From a checkpoint of a small transformer trained on Wikipedia.
Size: 7 heads of 64, MLP 1792 squared ReLU, vocabulary 2542, 21.6M parameters.
Architecture: rotary positions, capped logits.
Training: a variant of Muon for these matrices, 4735 steps.
MLP neurons of a small language model. Each row is named by its layer, matrix (up: input weights; down: output weights) and neuron, and shows model dimensions 144-399. Each number is 500 + 40 x the weight over its row's rms, rounded and kept within 0 to 999. Numbers have three digits each.
Before each neuron's rows, "fires after" lists the tokens most often just before its 100 highest values on Wikipedia text that the model never trained on. A number after a token or word is its count.

fires after: "\n" 41, ":" 8, " w" 7
L3.up1477:516521532541566517513463462470453525528496546458547484487515435489490529474493479543523486462521511488541520561495484488560478531506513523501494568451529481472508493604497543472551509481538552600499509499489470576522509477552505504481529510575535445503488462512497524478463569583533575547509499536549401444538437513477527462544509492491469508510486500489499529420526451520443430568463512512514536475470499503447468535503452564476467555471432467465523481520457568483483445449549515469464575492475491459482473407467490519490570456409531360562475473421453546430549534517503479491515512447477471508509456423509464513500552579539560496548460527527471513514563522453500470520472504522545540472428400455532370512585458472573490537569544490493484571566522476421542450503433458
L3.down1477:524515486515583493540527471564453541534514498543468525529567509523459532517511582505534536500501547505542549549442522503508544442524531404543551490543532494587496525479534511468502513518532606469556508530550506497521509512464457558512588450533521509480549478482539542520423526534520496460484529518522470546553463515471386500489477430557507497513457564488547492547479497498508504511557495488426536500491435470467518525515482506502459529522463481477503509505489488532526454521565492538440528553479510487586499504439482497445528561554518479542501438513497455490425395504510507410494491506564476540519509520539451458456515483534515412463514542525520502501458490427484501473458547412514567415523511515438502529527451466545496524516452571547555480568533512530546445453513522

fires after: "==" 49, "\n" 25, " ==" 23
L3.up645:445547547457540463492552518502489472445507543453504465542599463532498501523497535499520524508502473495479484523490431527524503503460578477464581478441425530466497424455491402518506509504474539520512407498529546537452591470407475492514490448513409508479473506421466521526500485465518534474462524407491482560471503477455581481539537606507509505454523512526540500522487542491444514510526570536551496516485519430497454590501458476513546485507483486506469519466492524529512520498523510409465467505517506473439444524500556520484507494499535474493525524582467549484471536517466477523454501567472548523485526472509526547538405505521529513528508518503494617452534475499476470544500488513460411498492480499496509514456563542540495587562506472488468393538473509580622498498501497
L3.down645:476507516490500496544550463437453491458489533489483487516420487525477496511481511516447518475531456460521480441467438492521573510493578456576453558529533477442567564495423467469502477468488457531491482543542560485496560417487496479671541475531483533447433497459557518506491493478551548517477492525456455477476522555435482507522476528445469484516501556557505510477507518526553479509537497519468482490531529501449548505482493556447560566515510491476491541518537510479552452527468577514457561550547552411477487460527510509578466466527460423492504554536568478501378543452495513520523489509474523534594521493477512491416453491497481492434514445542473568468461445468471566489478530516517435509456436536541531532499516454505554453561469445490509416469473440492497500487467528

fires after: "\n" 52, "==" 11, " \"" 6, "===" 4
L3.up681:527533540542532497463583456479429539475508494515540518507523472464491405557541519437483543503499497503472523524553506508501469477442456432487491520492469454509520451490552465565471512485490486517489548469487505460454521537530508516491519505511487464392550467479475463476563524495513557493456476420513570485550555510588535495536474506418522413472497433434505556532465523454485481474413478534560494497548456539473468468539493532459510599511468483513516483601491508532512442542453523485541457478507455513525480471510481479506541473508426465498452452533535471488456465489470542568559453523453469557524596539500522534472521534546394505545499540504560495540510459446557409491575456537549438574607429493550517533487528469494498465515535499451526605518502491495486492489570452
L3.down681:485508508398517506591400545482501465457468454472435532467489564489495533519525528555475530475572537426443450520519450447537500503540540463502512475478512459409516475467435507506493470500491557474467550488512459541491449432459446523599623483473510518539526446488534550528508548447508507538496534550431520541523505522495533478497570518515424496483453460530505420529528564517558555495540561506519507515516517430520522452473483448466518472487479450520449528571510487446497494523486477462471567525480559468486450533532533417489539459459556475503562482492500572476529568530533439436486467459482526505449503517509582446513481485488510461479497403470528469490513505500487519480452604526537529505438585499486481505481470515501499466480503521406457508507489536486461492452552540

fires after: "\n" 63, " s" 4
L3.up803:517482447474438536511568510491469488516543452494516483567424456522453465497519545493536498522484488474552539528446489445481568494572484519530603476405483460499566513510520594516517491505502568520503498492481475440457492523492519463461512572500421525557534418522528531455549489557462481484446478518545543457461586541545518459589494455479532461501450582547608522452465473592499472529488540485436478546440528507493519488464529554518505488421503487530539461568458511544504447544511524478526492604498549494497480473485456486533468524510567559542535600536482497478513517456511479497478514484452537455515548489472525486455488545521500513480570490454471528479535517468483468518612428551471493421472418516509517471470484472427499476524494457531440512469443493580492494545465495
L3.down803:521516567567546545528426494466530531512531473538507505514474543454534494619462511559420515463571536540517459502520525556564490526514459436525384510520460439489515474538518499471526486435499430442504481516510522518536479513532499496596560462480448529512520498502530484500547580482545533489488530487473511470480532550511463482554505468562521478397497479451493493427518562490470523563428479423506491473582417500452594536491483489499509468508531527500506490504543562417526454470500510536493463469489464530507520466471508483492508519542552521493508538488479484521557425569476477453505535481499453410546437504467498557555431498459480475538452516541559444487534457508569490540492514543475519582440463471451553471514467535554506534531499537483450435551536479469495504461536526

fires after: "\n" 83
L3.up925:455560522552401462493532487488480577517444472502521507492533458565458500595491468554531500441590552537440503472483492472594407506396492536500463524536504451510508446552503509505451486455532518499407513548552512544539463528482530544509535461504465513506485571495478500469449514531487412540535580498500465459467481436496471520460520485584529551476509448495476556537421457535462545461487458463506494487486481538491551516560431456591462528487440497522571445566477484495513523470534549453539563516491498469509531552556525534523484594529487514529461437501514516478484497425492457535499478531520539493478527482519449541446501520480462495522519486501498506470485533599576473439456517522483469574431501511481532550507531537466499455462453574434527508457486489408457559432472485
L3.down925:491532435483491487510441480482487499524533513549505504530498463464531464494581449481502484516467500450481547520474563463541481481505476472532522560504547470501572522524442541528470488513500546496472492519566533564465555494467461447384497449549508484507543476443481509490481523475510522549517532450468452557418526537478408527450519511531430428468537585503528491561531491428524508467490490429434548540512545505453559499491549480518522555489465455534553595513504499480462487528505520486555506435512504450438435560478472530459515543491477474516549498538518464546477470526553504460565515483437489536452443492482438471484458408488522553485493489482617454496569487518446546472556498546482588471486466513459515472496488496498459551462589466461495478570426511479504526450503537

fires after: "." 23, "\n" 16, "s." 14, "a." 4
L3.up951:509470538541504521522497347437493472399464523423495545521535452507534460515535524465504445455581573533468478475545467491538458514468510517495505498484516510550512478522465571477461548442475446509457503395465538508480466530525448461530523557483501479495518536506446489528565419504485500570398493515468585574522523492539570425463520508486488459560503552487541513500560502514458444537520482464476519506498457513504440457507501515615538492504453478561549474506521511486514437559506532503447522451453471522404459459529503540533538457549499488540482466484478490511532539512495563565523434532487533433475508381489471534510487530486520524491518549464502511482454452547558506567560562517478483531504430468500510437505479486521476551442517443508462516452523598462480565484505423
L3.down951:536522501490503473484510509496499480509508514502507496473467488497483443503537470530559475524538440495467484542484498583527511504526509489503494445477487542457470503452476518461509475588477476518500525527528522463454494501559523485570497582499550507474449523484554534526531454516485475498414501535497492542470560495486432587531448519523471484533458449542549553468499536469536484522537461456481452496516505499482587472443544478487401495437510514475461419496496502461442528410524466520472485494520532397552488487452379503466505485477525462463517554555535494484498443426533567512499451485493514422495494551523473562465468478522479528535555503464532493506488469492433475552501451486501410502502511458539486571501611481430551473552533442460513496467485455539532497498535509

fires after: " G" 18, "\n" 16, " Z" 13, " Y" 9, " R" 5, "or" 5
L3.up657:422437508525478541478458460461519529471490503503482459480557477502501539607483550511516560495487526483522540499484427511553532404459514463486438453462420451516587505509433514470542496525487491452528521484564511440543504472609447528461519489541506453468536450473546493539513481521472501465477496492481537474481546461403536478532506480457499548508534524438457460473466451496482522424508458521541481485541426526494475538467470552529558483489536520472449537440482415391499506463449504494454507491536452515517511511476562567492442540462495488506509457477466459482539512556477514512517500468436443510544548480487397456460469533429547559493465472465489563453530526456570534494555487553494544448585521484456454475506560554483543507495445493504507493608507511510468472468519523
L3.down657:487455500509573470514525501500557534623540531539558439414493484445440512452485552524501496497507511557517495472530589521471449519556530497412471488491480511523472512419546513560490489529484556553484505495533505522451505515413581483525496492451531521555485444524460554622430490451489517499473485499561423522482510494520532469510445439475473491551504536495580512512467561398562527525493506473467482496480559447524537504531481524442497623505469506548547495564451545443463430512508549489559519511522577491466508543433521527501515504544503463456502486460528533493491434534461589481485543492494547491488548559455518511483522504543412468434504516459520450497537391524507455532494528482458454521492476517594490509483471431478489554514537495489589560527483468483484504510478486

fires after: "-" 19, " –" 10, " 3" 9, " 1" 7, " 0" 6, " 2" 5
L3.up58:387447501462524483518402460478528501479492448472478471523485516529468500525496494534547534537548470630529459563514483524439443529557530539471511563450532450508534523535497510553488565466508500508434510521511586473547539626478483433491505559527539497482481556598475530457459544489532437525546505463602540520515522494424496485421548469496539566487546480567557493463475505433462467467487572383493509540473470506524463481499487474487530502502503459502516456498525509546537526587369508493481504501484469498550502487530508531532548563488425452452493491450470541488523519520522501480537486504477489450536465546516534505457448575507506464517480519500513506499553482565528497528516506532541491527524488487515519532495460423551463516537542556549489484501497515555577484528494506
L3.down58:463524453493496496456509458492528469462520498438474514513582488558475494497495511536432494482509491588449419559506458524554476516451503491468540507486489481556520462453506508540498437528503473546513504432496524462528428460473509496497551403510509461508442554528481452429543457560553453517524463506507493497501489522494527600447541523502463437455547511537471475540522571554518417554502460427483502515417457499547545464510473569531461466547449504484546442478540468483524488499487485489483460443557477432521597551437575476489486508428525447497552534418491411497447499460529551467544525535553545488466532468514476430479533485567457482504520510422529448508487494531554513500551551493495434507531486570459497478547519501551509535556502469512503523492552481479449459528474567

fires after: " |" 25, "\n" 22, ")" 18, "|---|---|" 6, "-" 6, "s:" 4
L3.up270:501481493528562616533502501484535458526544544512456501473522483481516567470512525514513504496505496493523485498524466534527580551534470553518559554517519511554491546556507531555493415494444521478493522495458464516491461507505496473520502593518527488532483553552446549502488546558438549487536547605568494524518497503411498503496567581558458552553524464505527522443500377530577500536527491451514427520552455429460497545529535486466551489436486480553503551482548522563492498441532460472538553575414462387483485443468519566477542478560475471511454432454472453450487551553502454500502475512558448499478526519526473516492503473483539541479522535483464514393512511556544548513493516554494460418505493438508515484515509490524505487446444426558578567488438505479501554514510452
L3.down270:446509444523424536570543476454461511484524466527545538463525532534577497442537516533530468487504575551491486530495532473459455527562424484439528541464524527505520477557475504505506504507527524462529455538498467457431521464466479448486530578449532550517505461523542543464531530426484535563554463439479474550533481525470521515529551497419486524487527536520516569481402555494515433463564502558471514450525489528532423490537494491557510513488520516515483497450488514525471473456566482517518551430519548460539430438635450491542523440478470457499550430565479532447555506569438508510585534524592494513488510451432517507509484558455498520521517506493498483538470475500484462510547473466514503520529471375523494486535543505503490502550500532442504513528469510558528542471551475

fires after: "\n" 26, ")" 15, " d" 5, " con" 4, "T)" 4
L3.up1540:466530430483495490489478515506458535480513445503546577546529530473439462499483568508559467505540466463437537480492503539516499436514534536532481579464450543492490508479538539482464489478562532520523499579477459445566486491569534564510514437523504427526514530497512379524458537523449492500496563498476499500489521518504532449559480540421480454567560500484551505481530480482550469542509583520418496470477423496510458481464482451506447546521467492433481503511550486406541406518485533507457516457605469531509422468540545468507471540430495551453532491511434525455483535450492477461457439498445453485485534456462488553461549496497544481517577426510480550496502577417463498514502437528538498510463539462493490508445526478487491507452574525484483509456476472451503446449461525
L3.down1540:512432451521491538536512506438566502496490496458473524491515571535510533484518468528467460510469566524553429532535439524492465469477448440486498449520502538554533471514552453477520584557458394457486515493558485532499494502528490503504507495567458543501498517395491505512563428520538451499510478518490483505520481483485506511492481541470566472411484409489433488505481537442473530464422517477500460511533487500470507516505435499432505528489500459511484534520493492486501508523546406529478485533534476555537531583524461586451507526482454450562564497502551465490456445556602493528424570514513524495525581557551428575537445521488489512532411529467583482476521508509502485457598532439505418465536470583482542476532538483420498530515440535498557505543485538471493538471516457

fires after: "\n" 20, "==" 13, " \"" 12, "-" 11, " In" 6, " in" 6
L3.up1051:491513517486486560458487512435495565488645502450458535522535503481447525548412437452461544527536474533606499491468441497496511560406536550514513522456530466472471526472526513500393490488574429527532469488513484521565532561528459463466522560538537495495504565512498510533535497523495539437513443454507534522594516482530520495456521505547559519498576521527461471554509465467443471464375504503596494462508552452441493444509508498531477536543492493471541503535521492487530507537530530453465575537488485447514558542471474534524493512439456444525498474478570546496436494578498482503413512476451461478493480454436486500563540594504498454503543512422575480488515527507549486513460531522500442487556525473542517539561529577493514529446441395446562547502554493475570402520485533
L3.down1051:467537557490496519532479463549510518484499481539457475427512486576549426433513536532470479509518495524441494512432554462491542513544535436509466480536504476459449470578504505473450494461502522511507464620491448526410466482512504492429488565485517522439551430469560543500529575452473520521455456484457528538487428514513490491479482479462540441494570514445445453486495441484538490520538486516555448512503484447530538496491474536458534477562560512512501521540501558509415511469495514527502571543423477519504461508502565476464514504508516519527524483534515443502533394440555471529533491511450446545436488474445495471497563460468504513471555490521530468528519486525480555419512529435485559520415501483461444544550488458458459503482472471506508429557490422565450518456397449

fires after: "b" 19, "er" 9, "al" 9, "ant" 7, "vol" 6
L3.up807:506482508510507500444451516514539503521517469489491576537511503512557550562486509451489428443557475485458487430527486546510488481529513492484502453486535511523511452588415481592576548488505479579458538459459535497435441522436486503548452461470505622515542487476470532550502503517501592509495580472459409565497504506497524484507538482392522460471480484461538587491540513535506476480432429535498512506531515487482561431510447475501472493511541426575504514518460463529472517532535515553513484538485524452493451487458461451532558434410490485559444529565515479592519538497491452540451482500450602449429530376514436516471578572485496576505528559583437542502484490454424466522501519587521529483505471489534524489484508477506496482437517527503573504467509518535405480558446545
L3.down807:512455583537453455565521465471471488520498577456530570557513597474521514444505492560540574517450524473541441587512604427535504541443469477544527468493446453527456537510533509513460592527489466477540460522514523517475471506483474434505496516506513431494535491553516534568522450449544400583500517528417535526459547514480528531425459536584477497461490471499511509479489497460522362502502476499494457527477521540466476516426465465555533565455479537520451444443440512453524501510488433482508507517455528417523497508512529514497419471541529429496554487476518492475545455489514495456553484541496528522571480499504441481494575475485548489478581480530459432490506484535508503516442520494529545504474522499497452500453529506521495504498482439456425468507523510517492492476473499

fires after: "\n" 44, "-" 24
L3.up629:528449478540474467436482502557507459483505555518496534531454481543550517506538508502521492453455489497428543513456503496482484549430463461500533508491561452520554572568589517527507429431498554508443544463486467472517527512431481446512526499500524492472489550508533456412556486482516502538507508505484562432436427528467490491494481485511487517437464534471462528522562479457499448516511505455505510447485556475539510532502445536480478493436446438465490500522512492466465496520487535510508488511536543547495527520503495477539436549456463526463530517525568473488482607493496464419449434448435474528478546476513502548545519515413521462551526582439452465449547492524551487542479444509510483487456444513500548529503578451550515462513488588436512540555505421432538518485521505
L3.down629:525517492430532445525454507496532492465548561564415448473431455546513456529463619500455445515515506471506533555506501514566522588532405485475492516530511473478464449478468456526562478521439498454543531610486506502482506471553481549472502473550491497528476466498521498478562534499530497532471517588545437512473516563454525557512416503549462506572528472533500518472515537523505493455504527470526551467448469529460519418511545490573435456533474489508504463521447505436462418442521520589461440484483462488481505506524500615470532474537509422488476509544515479541497446508505488481570528501467552484491502495479508560544444493459476553551477508455500546520468505520484549535510517529456533585503577470541566539420534519487553506480516489496537525481487513482499530466472512

fires after: "\n" 33, " " 20, " 1" 7, " was" 5, " 2" 4
L3.up755:459500506512608491474424486461554541505486473457469486434501510490471503498536534537518511511518478465506517569536545465478510505486514474529583494512496460494450462616520624479491484540605527483454475440495544501511476508451541488582448466523534502498539506496464481479483485533510446495520558505502524495622527468444480509559450480507519476509404527509489503486496438544496505521508510433504432487525504469494458426560498497549442556601472411503426503498498483523542490530507478591489542446482476537526532498485470501493569596549508528385529593485527497548483518505498458469474512512472466407486558469568471498522461573489555552529494512524469532543457505573529550538551521420481534501388522498533530523461411577449529483540472444499424579500507498513470531560501497
L3.down755:549596486443443497578561470517558504490471435449484521535443440546501469567444497473513489457568398518514481535501444526537487535515501516426475534450526509546526469501499424558587459506473557525513478504550461507475516566476525541532523445499539474453493533500430484502582481440542493483512517486510508516492461497508545504495454492465495460466529456491518461511477510489578454526462488475489552502473484531631522503428545485511504511479495472453568551493527436528537534501459468558488503470508538525529518443485599508490477601455474507474505421535366444413453521387493510562563523465472455552490525509536482498477453515477550501516559491550508521509523471488562476525503566534506505507550480577458494509524545459505466478439437499573517519505542497437462462555531470

fires after: "\n" 43, " \"" 21, " re" 4
L3.up1176:519513532573530510509513498486519536474457533534527457531530489430506468478447507522421462456473447472458501550528523531480447523492486473522552565518424427498503537488510501477443558499491564535443496531521491490515487576424456513491448503509511513474480499453523477488545473522447542509581429508509541463473489479475557511520483558482504532583569480530482546465525525471533484542543455456523504490433496464515502477490492514468501487523495504521553461468508519518584481535507531490430488463473405486514489469487471472525493418458413471480489533456471570534461509603467425498525494524503407455557487545487454608500551527502415524525458495466505441510522451526515456521526449446481476469498538488466482570549526438536602440463458501560523499488414549502526470496472476
L3.down1176:500518560518550478522539450523477488451363497547477520533517541571599537553514568488441452496464482506458434494570497518590552481484505512491494467521518469451460559467516512533482509489494448462478451542519449516516489508442521489464455524503485530469512501494504497490466567394501489520532418547497540543503524510426452527579435479482492478508514535534531531623537581492534511548495468422521515502412490490565432516486532517380527502480487509481505464470510503406508482502524562478534509469465450552443521508483520485548534488505539503503515523551524463455544513503465431454500561484527519511465535496380515514500474547508511568586519521496517440520461409557528431476445425551446517491397578464358502538476530504459442491540455482512526511472482491502575531529544475

fires after: "\n" 53, ":" 16, "==" 9
L3.up1451:521469461539452530580486482453491546512563475520424576484528490483538461546536587554467426465500547459538524567562492466528527533431496488561518535481521484560520511502453584543512430544494576560346517483472486570429528542488484528532573460574423514469427593551520417456499540486544471498573498482503527474521560468483527454532454474479495463541536460569484532455525455586492460529493532527475504510501477502518453479525527525497431511462485549543542460483469529480493513501515568512542569557484465555434466523496437551489506460511555489524547515517538519521499502532522520555447508461505523478464515500454545471507472512509501566506585453446503536473490486503408548505507504517500490500476488508539433493506546478467497513468448484552520476499468511410460475473529538
L3.down1451:525568478487511598543571455528474491546544522517488485512571568583527503455414490477517495547546500548469516496420459545536483566504544527435449525472490505496496451516506508547512484455503495547502520525520415455469466507469446579491523533508576401467504446529444527464490460529533566530410554592534522572489466573450557526487516502419521490518447517484554554500539518413438532442537460506602490483487586526509536538496488437470465516476518406518521598536493556535544582516447457430531440480513545512496536538514535500589473486517552481589515488505443465484544541495465557436512465558489526487483539490524508499503529512497436538566504536510466496505494496539495517468523503451468448512496494506447547518503530455492486530598546537482449482508500526475510537469471562

fires after: "\n" 53, " Tit" 8, " El" 5
L3.up1127:476523537518485519452434520421439470629463521496486484551511562530499504543508452456475550509506515480453513490500493476546483530400494450586498489445482522557410473481537463483485524460531504458496520480495482500587458485460532555538463474529485508566507496534536519526500462572512388451445549492491545501505539482473520515469499454526485488509501513562454486490493495528492452556501506498535470444531522526482503594576503505489507489483421417476435555486483572578426488376492512518509586497548442532473469488445474494575499529477508446450441456535442457546495469543557542530398585485514465435450441470492501480497485558543479475520459428520587482489487458492492492502590532482542507550472493445461439473467489583430516523512441454484515504503448593536453527469509478
L3.down1127:481506461500551480446471440590415550503514507481519605537536546544457553413461503567489464496515576495478476524467484476555445492517529472447457595485529485428570451502528558496470497476421453517573534516537486576490521516499514525386504517528482548464519438520479498552466424558489496530509399523521441619543486485487495497438512462476533478506476534485426454546525491509578538479500424469532524456553484505451513533488496504482484540549488477469552490534464485507487529480439503488529536421506559432457485487476505511573529421528525489481488494501522524455545508478499547504468502437548516533483584462571546512542486502460478499503475509453533595431546502486482487514508559464512520511499528485470531488489511515563494492559499548535496527534473518511504503466444516

fires after: "\n" 89
L3.up129:502490476540462489520536509467532450476552484518497432531542468526496559509483516467545561498556484464487515497555487517512569465471503457533483538449430509513364440542481541510517512482549515450450488469517486590538466475470546551451519551530479495495509442538532471512512470507513470519524521545556512495516560559508453486500457522515450502470316544540540430513512522546464490561485551499480483480527473498424507490582494500547503476489505504511532478482472557537464535470529471499437467452518470535517500459539479478523582430512510504490566477501507554480569508416431562488568487454543501572496479508537557511528548553553548449447475484502526468533518525483527456510545544483462429485483526468538508517585513515462461567540495481545548493522467526450475541506436537
L3.down129:499587515515519516531462488556463508620531554528456536495461530519476559529460539496482425460467499506474431474501463582517439521469462481533554509479518540469490540478501561521518552441485530418512455469507492506490508502452553537475456515518455521491515542421543488508510463502487495453491486488535440538466460419524474516546510489478511495488483467534507527542427518426521494516558464482525536507496482563411534565532542527470473563434474484561507502496541489507483506618558468467556477484496526540547450479535554498508497586505484533533495505583543463463505418479537571463573480465387519470477484422538516509446529574450483515521504460533490480490531464499496524424546441511526455475514463534475544416470495486471519540474468484493483446578518508466538441423503469

fires after: " |" 21, " at" 11, "ist" 8, " st" 7, " d" 6, " c" 5
L3.up459:500533561537549529484558565547531576568555435460543448540479506448479513538496506468477425530547439558497433546465549568484390411551553474527465484503515528514546540527452462486507431519564505462479432519501488501535416533417559520498488539538525419491508490491510530550504488469427564498493472476517512467460487461445457492500531521517532511474510509553480530514502509498484540526454512497432476478440438553491484603448487482540533551532402441482618485542458517520483535522461493511540534462571475473469545514475527395445490484543550556541525450467513531494539514517484583428502566554510582505506494507506547496496501587481472508528568514477457556467564509476473491515484442547515529479525515472599497535537469415534534479438485564535504462512543502494478551479461478
L3.down459:521553519573519501498538534535505481501460439545557485503503524488501442508487551530432552534486530422552510510548518485515452541449500494473491418498498448487490486508508514479569431529476559434518538477445459536489454523507525514568409494479512458470487463420551469480429496408553524466493439511526534516559536483478490515493509534507510533537464567548485552574558509462506406501526544451538457548564506479464455485565540480472537474416488595453435511521505538485513473551530592506496485574483545498504566496515466596539494496468443465578484535473535490533518575439552521517574543550465559460496458532506507469518482528480443473479491519566505444431580546487467420510569499464516495546479501504449532416432454524585512521554479433531451498493566443493422562553588462

fires after: "w" 32, "u" 15, "o" 5, " B" 4, "rid" 4
L3.up134:447550482506517523524590484501366546507456413489481506482488503483456485503486516520492472518520524547523448566498495479576491470481511553486498489460509496534478550527523507537482465566500552502477439542495506503525439536484428506544525586534452499504572490496478492539529490517455524492514555484517522427541509492597506538545477538482394616479467462488458464530459589590542509506515499537512474461476512529480508544487554559575497505534518541524457487472539490462462501560462528516484526442482454504542462445485556463468467547502517551515555555485455459591576465517452523528561519521501540504600551480464408503466519545493531505547467480481462468596540522584530449449569417498519521445523487521543455461422401552438513490505595490516527448475498522454480451497537574
L3.down134:438523482468472521487488582471522452479476543563490524483520515512476508535485513451495432504461573531460480520445497461448493511556442485536499519531550500515487451477494503512422474564539401505548511570483408522526530476547517535386432503501555525541498538541509511465522463500498491465533522538477510503486521537491500503454508493448494503505494506480520466487514448478482485453435473486481525491461552489503521516509492433532519539450526496502513570475454475445465461495501489512563552484467518492408558541488559474581513521508511526521462518513513594510481512582515467562446522447521418477455491491481539525502499450582500499547464454487582548454486566544444478533487544504498508517489527554523511488469472446580563519485495543521573530503499450472511406438459521

fires after: "\n" 42, " the" 7, " f" 7, " N" 7, "T" 5, "N" 4
L3.up1525:452472485513540502485497524531483484463444472488522524442446455492536435511502548483536455539499562472407549536474525498427398512481460499539507412492542442553572545494481453459495446479483501577486504459484506467540524469467503493540452577536469414540493506481491500482495528458562534542551515484443509473532559551531536507423526396510489514512476458468536473430477509508510483531524470429509517501510508521589557507484463547487482449519474438502557484504515522468411444527489525556576481483530476501566558493436467501469584442509452505537520533523441387499487540537430503490502489441490522524434489530474534489504543532481505496546455512505523533491556527560446480502417521472503516500489475492549442507529420506504557503546462455487483438517522487536521546540489451
L3.down1525:515515400502483531491535479466500522444532510507472442556489419559454457506484564437482557490490547476469539540457457485460489456499459507503444554548424575490469571461480557447489506467508505496544451524562517475563476495488452490482497495449487513516449416501587544519533519411490529453502528455494435537501529517445506540589458500442443502509483601529535509476527506459523475499481515493490476548429545423479455448565564497486474428483493440462554542540509478540518532454470554565444505556485487520535534532489429485474435515498457488521518511488494444559562432485601559496548512566452484527549485473470537494577473497521501517502495557505517455579532472410513460477511535480498513523553547525504474413538510468456478548473460493565542497527502488529487484486532495

fires after: " |" 56, "\n" 9, "S" 5, " a" 4
L3.up604:521463510491511472532509515530484462525450502501477504477498523560544519579444590518525523445481480498463484503577444448496577482510527532509512411613476442546431507527553488557547498522457470479553465452496457518473422460490461492522459521502492455483535495518517469490525441478466527461589512456492516478548539527485474546552521478502569551503477431569521534474517535554457559507472466496491455489512490464479514498514486529546462521534501546554478482522518472509544470518490486522529500518496476496490520487476509454469528513565555498519535550503483587529565489504496556421464497534437517517452592436514520490467433447549449527480524472534484429492579594517525590572501490539446524533473447524485544542450508469526469484514464563466440399513532526493528380459530516
L3.down604:439452505492528505517477520588539478524444527564473411566500514547509543535487567459486505483448522471483425471498471483549499549517489532502549506461483444524530520511499535500491466531627524560489452469487569541521544562520425501536503476495516476541514504563484510542529515654521512475501507440420441450546510482485453505467502489525497515564467527518533462502576439525510489497514483469526466514577476515436562538492486488468519579494505503568481498556481546460461547528537529560505481570490510593516527594516535602504461521482396474541515473431582495495488459488488572536415596474466431483522449490475429565523507542533533447442516483461503532516523453494467499529486542437441506471499537498498501531465509535528489450497468430493481507489523522458534533582560489

fires after: " |" 55, "\n" 6, "'" 4
L3.up34:514553426545506483439513531475402459509486467477480478534546514550498460534561456521511521484521408557531519534586462488553472440508538454484498450482498541481512487520575456512495521545480522492461508531589520521425481452578569478402481576505538486514474506445483495445600454538510587412565505485530573463441478498508519408511532568490479502463482519595526537488491419509532545498485509571515532538481506469565434565431481491477547508563460530496518520491517519495507471455520542536522474453606489516511540454455507498415479516453561440559511550529420558590567456522501506504512537489551530514519536547446518491523504479525558511474494488549462444523518457490485507499511536515504516485518485500476528461540481471475517473447482488492514507511544453489463464481463585
L3.down34:446513457476498508511514520470513483564464487421474513563433462479506477504491453498526521528545494439468455476462508545580516536511535527529533508449492437500571486459462519524505513498525503453457466500474532574519541538483587493483510480518517484445493469405454523517501443501508522509525451430479460523475565503523470515494515477476478518472495536434565548543453477439505559513497533493452605527499510547472532475469619481537530519455515473490472554487518510488485452563546494544526500577487465500465475546529448527643460495485534562583512533533505458523466538496529525551512477476514439497514497510437439522496548468493488496497485502487529496519510432490527488501571537523494489480506473556500575502459484516495555505510482443533493533457468513517524548538531476

fires after: " " 48, "g" 5, "d" 5, " J" 5
L3.up1086:472480462536551447455500536504466443472490466453530490571524477490508514495456494529586500549507493456513543505592410451503494558454516554496413474532489488448506461477482480430398543565542538528520530495556504470460465484537439516523509595553558469512556479500508499494570446513464476549488526434513504479493554507524504476522563512483493547508485509594507493443499478501439448511605461474460492474527559536486442548532473537589484509573488477479545487469567497435483467420505522583553510552502472562417523460559561495537426491440504600428493483468490557503569525499483528490494449488486511452464495492561437521430498501473459556424508482531486508493498529506477502459489487517482541496513479488467506520431469512553531534485574463565494464514540561493477548511499494
L3.down1086:483549517508491569392536541463457476523513566502461454447461505472553576583504486474438517502511509509532612431480515548477538471526480461494577511488546522453517490484473517590484492549489451495484475452510509525527513527535511530513498480510470449476485521553472457499481486571558523518494568511578550504517497517465530501568445494536520433544595445490489526443486529436549489470530446489494488478380470504568515428496475472528446517500465491536437526498455522600445493517520417484531482475546564515510530455481507507457548542450569505474506492539598442491517556477412478585468467513527447490462427485471487501473531518472476483519419479429542505445518427470540526459494495445487483499435526482531528542515448527449501443593467453492516463529486485538514501503543471

fires after: "\n" 18, "===" 13, "==" 13, " released" 4, " 200" 4
L3.up994:492464546467566537530542504402422449470510526477469534545524515522482496462455592412534512445490568479503588475541480442543514526518532547463512507492514460538464521498536439498476507486503481504497551447565518459522487519487497477509463474445482481429433503505529537462527503479526514464525520504540524588516622516557522455435498457544525506540480488532402442491518518492508468495513535481517532515450510485499487450526496524546495514461492577484468447554546532507470472518453534475509565444565464539476561427398507454512483495486475534487506513525499456510575454460449474474461523471479514467586572486481555476528512536549413467492560528484524486447455502581540447460503551489515516477495487456562535498505503442427450505497533508442571534558478562528457482501510481
L3.down994:493513507539492398522478493481558546447549534487506432502517559536489512535525479441449466493547463486511460514515498511407451527498552569464463469478475511515446498449507565448486473555511512516465525577490572526427466492472501524496463490535534565523499540450519466527489498488529483482468465536468506495588457590509490572476481542448546454504470545508596533494436473546493524550463495530515511524614566559534506476549501496462543546605493504447483474454595479494499536512517552498485486535488510445514533511491484496506403531514534523498551479444477533468503445451541495507501458517485453488458533492472489527482473500476519543451507420486548480499439491481510512505540473483543552499518508552509528484557456453469533535503427455572465503461476501454519490456468460